config = dict(
    n_layer=17,
    n_kv_head=1,
    head_dim=96,
    positions='rope',
    qk_norm=False,
    attn_scale=0.102,
    init_std_qkv=0.0319,
    lr_head=0.00507,
    schedule='wsd',
    seq_len=1024,
    doc_mask=False,
    train_tokens=199700000,
)
MLP neurons of a small language model. Each row is named by its layer, matrix (down: output weights) and neuron, and shows model dimensions 0-191. Each number is 500 + 50 x the weight over its row's rms, rounded and kept within 0 to 999. Numbers have three digits each.
A block is one neuron, or neurons of one layer that tend to fire together. After each block is what it responds to, as a language model described it from the Wikipedia text at the highest values.

L4.down317:452440435482428437490494551551521452534510481446544457545460526396482584494542429547529523476409505462529528543576573525615389475526548485482516493466441473441444509467447455490496459460476561520489508489480526505470584655543527508481543527510480492464438407495618460504540503522546526508519587555500536483493397537422558442503444558454495519525486466513563474533465426519596626455458488533529461484564422490574458512510526535417466419570482447445454564422558473499474491484432577617504515504560575417590479541429451565533461552462501484454520433508470474566520483563417510563
L4.down719:564525514517556401402500517593505411573538532428529470488446521493564475539471502567384470503499537504548494474503482523596469463463438397529499433547574556447481445454527511505459499417410514590594440528448479475480563453510474477438482464503399505463472506499461440492507522506460529471494542447520452530492492396508489409546481546640437510577496469517517469442536494606506486497450465586457555518501520494522532518589453534532545637443463535564433483566625484481505473444395505498467494494483510505530546495469475615480475555490522514574550557414422481446489498629569519515
L4.down740:417460484557507451519463444565473534508592598458419447494464440430443566529529537561418569530513513571507452496479582546457474533522524474527514504614421549553473530456473596484546460480469538513473454493480572460554476458599532520417570460512565476560526597513528433541482539505449483455521518495501489503486539524541551510464544536514647494562523461479460366431489546506482378542500502514432482526499590543542511494535545501516469414531479471508483471474518560506549433533477521425482514539484344507551463532453511470537524458488614444670454485521543527415547543519487585440
L4.down742:560487547489560514482579505473509573598485530569495482583521449435451523462448537614404464557572561421509437474514496551565503527522440567471515466566548555424435501477568416447557412536451538476445447553470502527525488520463500502521488482538539564453535483503519485520462528543493573490547474546472385518371532463517535416553470524518510470507465357514501444543417465481568509537490480553476549498393485538528539516623479617604524394470465486492480513524410453492487468430462487441464489548454480550592481528476438477523423493470515468489540520426561503404514453632526479470
Responds to: Mostly "which" (sometimes "who") opening a relative clause right after a comma and a noun, as in "the report, which was"; also stray mid-word pieces in names and tables.

L11.down200:428451450505507524548500605449548451536569480567598445436583615572462507540494507501509436450535534452523538462528491550508531480425535492536440461492432545354530457500529557533581530540542572482462427509427566641432472530548583534514449520429436463526576459492550482557462472517482485514461569502532503495494447517578496499520548521540582615480477541533492428481520412412438536468444546460531405537526492552396545458447512506614455425596485468534507449511528513548452462459549544483452553486495499497525426559442537503483433468501464500408473615459474518463539460459512514440
L11.down535:528576382532446547505457532446523512495518550512404502550514450407517561542473467487542542523539436468407483546473504479548526568474596503500487567442467408507564473493499598456489456464537458534495493500481503548535462569507550510496560396512576526457467588417467484507535484406462467579547570469572555446458524455486544538524510496429491514459430551476579501539469459432446473573405555445530560503435452453396567518477534465549387519448444472592507413527485488571415490527604568530557546532475448555526481502510531462426510450537565498415526616482617478451552538459515468459
Responds to: Mostly pipe separators following numbers in Wikipedia stat tables, such as after 71 or 0.1 (32.2); also second word-pieces of names after K or P, such as Kapoor, Kovind, Purples.

L8.down7:558587530485499464564484527431514510578525507423652573530588550531643483473504557467551536420577518474480414537454466507483441559440543548475488448466467513543480457462504561520533523510460555489517449504526536412520432488390520504522416492549498468551510469465616490530601516476496476456519567546424454401556499520476530420491583484494457585552491339481568484544508493485465546483484480506526547479566472475464546547529567460388529480502552426487500569484627513505549516546480567516516496539476505546522486448524434483482547527526452519512506635483494562517455610408501518553
L8.down145:511491410495507464454554591589594522441515508461487460494477532481409438475497477478462551407539529512505494553546482458528464522523543318534487555457506513508452437565499498458510470441598593468466551538498490450478446562553532571459585521485443494426571558485478509435410479491520415476590527431521477473502543481404569460493469582515522392481520531456453466464470529402548474498455502534528352474517568456539481520425523559473489468432543476502551460503445566452536412451572507524436496519549529504544477506428461505513480482489545474434444610503510503432497537420355418512
L8.down159:593529597488480488520560499438506502497624547477408465523621465422501420550487493489516535515559464575500577545497565529501464512531501383487504459500583542514582517532515499395503486321526568485484659507474540530419487522591495509454534550473493504437503522549456471493513510534520443554637451476523514457511526552521563574432470508562417511474479571554440497469521440524601450510497485497455549453457462511533455518439483518483561510470559433560560480554487599511454455504506479543505570491582427527504520439526563531542517519402488577546503582558540408456520486511518473509
L8.down163:516475504481507391478450544469534533459466457456493430522619459399486500467484534487498547572523507506455559494540551492558603486502467554484467526484489519518538553471493507483426474481530488542505411521488556524419602489572422492516522442466540447500476475466518423575566534440547540599498508483463551479415516508543515524502541491459376504529536578502498556627581482564408464487607542448504473515578459575570418412520422422511438567507354482480486532433576535519479500530469469447477452455482499448524536460357499585471537499548464548537517570482456392573518532495585481516
L8.down497:501433519386530498491476542492482501490566453498537501487535489477446563479462464561513509464563429529542526540540565408567426486508577417471505576532473493485601482467493466479510587524503586521465531562514503521382417461571457528545580496509461475560580535557465542476510445562529508475551469501544556543471555521380514490553490530549521519523498384591543554495494454375515481569429496492521562424532574555475420548458516506472544499516454485496569474587459525539504365538479540556518470486573567461484394523482497462507510391455527547661457448511587538492498498557537410440
L8.down511:526451522428584549464464522493490465518483474462499528526522481467532380562467403480488493561483457552507508565578617396407518496448613406462542518589475504543545525461557521505507468496567531592450418510453542442404463518608421528449558533517491479531464503581456454489482391534481451532499482487549554488455495511501515495527545511525550543529405509552498470457584537476529416505504485542539496412519542485448461553452512518546524392523465487471502425546472435528540448501464460436484484542569460482522544421542570461508471479407546484608402550569323479492520474510571504432
L8.down659:535569560422530449541503457456498483515596542478527561496557562467621446506526495464644523495557515518548469493506534403436447519435520390485437496445527553562505449490534548473444448489502608499474478588468542387411404452456538471547516534465455431524477493522493524522506479504453391529527576501521478434508485528449543468502585476530422507514470417519546469493567513483554499521436557515444547442556453513474514550486471499462552468481544397476628520585486488447555484541468484502507540552597470557508498369590536527514477463399494463559448560510497589470480549391535434462
L8.down693:558503496511486523428561487511488438486578505488445504492482512449468415490502490456504523530507409585547560565544584434484505448535557438478475507542497560523598533435555472495497519432601700563519679519408504453446508563557462509430498499415461553460455414524427490465503467518484489566507465459593507493419490485476579584494482491530485491488520526538436545466484482479661502526455603497509559496484573446510425521407500504486455540543548502470588458515516508505519490464520462519492511549523492521613546467526562383507524443403549487491497510497468521397458445469519519473
Responds to: Colons and pipes in infobox fields, career lists and stats tables just before a number (PubChem CID:, 2020–:, | 0 |), plus "of" after counts (eight of which).

L8.down17:497501522448501500559431473462529513453440486513500486474407492351464669450493538393454563491479516530423454500553538484507485498511490479529535551467478535553562495500385478510504506417519372464461575517427559389561482459661542540512452516522484518564535473528476504510473454477510455521575545528538427436404504501493483546532436480512508532551556584461490599467461470578500494489507488517499606456451429582522557482547519572481524521493525530482493394506439488499477482470542476483509520561508515488536469456511459505492520491489444537593575465558663560458465446509378478417
L8.down193:577402533502448410364500582478512553461484491517488481490482513392448556483569535412462486537550473534694470519483598567510493490550461441471504432530401630577539561498492575480506609490569458519470427449446539448399513404536488454486485416576497572468466523460440544539478517517498540551522477506416559466515466489585459475451504441531448467526565489455498467550475491395475572538476434525533488500452437488511492467418492514462529531493545513495488546471530496502501534440537496416484560537499461608479568536485504470549475500549466534532508408506554609452519467522494539571
L8.down197:527503507508447530528485577506521468562475457457619495489464484536537505499528511387517498502491536477550542584522504465487480540482506549473481517432548514474528488477515494478462518551495484472389422479495484527515487401409427495498433507604452473514453492507402543452522464403526501360446527567532485488567492578491471536463493463513495567508438433574477526629491439450525530556547400593449577404508480491563571449571474507453606559534521447517481485578535550563481465555554499529506517535552512516469558484535535499511562462505425525546430450473353464532590664491592574496
L8.down403:455548444526480467555591574539501448524556472497479527544570526522484500508517586484578562500492490540501549573515424463496586497495459536594546571482455424531470481474472485489422386450469519497490462515483591488517550539511519518611447499405497568494406478581435481434509502558559504486570493512384477526434482590416618458484466475439506597458443425561479551514483522590481421413511529597566542412526477562534519498547520508487487508404512412367431482496476436476514518518462439482503514489458582473451525574494486500515509449436544461465397585504485499585414441487490501483
L8.down424:599520549509538598462491550495434557482537501499539607508518449415474525411553507468526419530525525524484586511449464554510506499431472419472474541506510607488498511495523512517545548438481486557419477398468517490460551451525483489561477449464424390435594468517569587432530559530509484412379529478427527464499485509532522465502441372479554534542537500447503503584530568473533516473523578450509490506574540468584473482429430423491562491435484592467616452449493478473516517616460595544543500529471466441527510508369444464423485509505538477484596493495610540520470516514519453480
L8.down431:457399547506527500494432501551502545418464524496397400459429489482575540574460502560452478502505595516579470494489492508541557442519421520379539521537519569460589511556546479513431475540523455547584538394454497499470483582481485534590619497468502571457488577577480541480461494568577465459533519442532517497536441460522505478458492510582418496465576484492410364451587492425574434517488443540573464486547493463516518472511504458431553525423469478475531593460512475521499489447416536338467504504505463470487558543569494490525569488491487529594510494393439498504499471461529489557
L8.down601:533536528579560445532586558549536604522519507486429548506467407476461479474565492394433463554437504533594538536508455508536459470541546533534458530477471528490477486465494621473451538475581545493467487482524445463452477468509448544502475456504459548513485470440508396556542481547617487455394509482423532478445514547492518435493539454439458539509545416464536622532560477428385546521513494512576445491543502495547447425405538462568485525462530514400539603484492551493512532536578524457573534466501391494447435535434455528538385578557508503353501517539496483548489518457566459555
L8.down722:492471575573515519550596522470470637470617502406523517483587522429523598495539428489472529577566525462399490459483473530444457542482451478458537530541475446560582524557438497482492511434440460569509548453503585566511488469543489559502521559428390521524462518562508485468556485523505400520456517412501510472461448504410500464506527441462416567493541543457483518497576450427429564449551526571551453529533483572522437456571477505517541483457544583371616586582428446459444513534436567463474486487506451478439467490463514532487495585409470531511502499548476513557498492418550448513
Responds to: Space or decimal point just before a date or figure, such as "born (2006)", "held on 5 May", "area of 1.9 km2"; weakly mid-word pieces.

L4.down108:519496475493542492546386580503566411624383490533529527552613514493458487396445429507563503495470457477490525372588499504478522534497465497510503466543476479403521351474472501536490524520606642504473469552486419459532540570558527470474515480402499484564485463566393525551546551453424486430438439551511549498457484595506484442492478513525472465490598448526545427525516487626543483571496481512545518513502518512524462456437529466552482516550493531573516577492443478617460550478521492528433509424470442453450526490477542501480580517475452563461510591506440486502470461507540497566
L4.down253:454533578541491476489581542545494509438409516485441527502596422474519558428413456500512528516527480583545623503476493556467532422561435454493509460520492488534462544576516540500468528446496585492489529582538536461529565476519551547507529462458529457460470453422499558541402435550506499477405545473461482495523458515460495502475536429451508508517598465539409463444393513501477489438453518437569462491518360454505411562554541431521479456466530506537471607502485470648469471557492532479499533415541470474477507498481615408488505515432536530514560555463357518455580493501597518588
L4.down503:556508451572430527493532521524569429570474539418527511525477543514482615498467407477521509491448472457480582442450446556482596501527520486473515522562497490472523450544523502555484491509557576508415502523515459448387484499646533458504589369483544472439471440622526507617509548451404571549480470545529536449498503508476443550447527442476478436457530466465431431501459514533466465585454517452494446561567531346572508505486450419563478435493573482547515547480488525582482516541405448474493531411533532506495499485522508524491518489554493433451544600483548481484455474580464509622
L4.down570:568456586459500456521451638565519517527545490487475451523494549582530576440468488568526529549442471494588523528518512507470477443522453542484546484499458495439461477452428521523514495504559494448603445529525535494484487630502626437488499466474540457488520534499497493521591477452484589495489486438477488556430579534478546523457410493572479441446440433441496571505500480515428569535516502457504495545498495480519458478532465553571527565611571492477426619458558416444466480397458410441486468488498513506540546590368435554496495456455466512384563552439452520439634499478554520460
Responds to: The decimal point inside numbers in Wikipedia tables, especially election vote percentages and climate figures (66.31%, 24.5, 1.91 m), plus scattered mid-word pieces.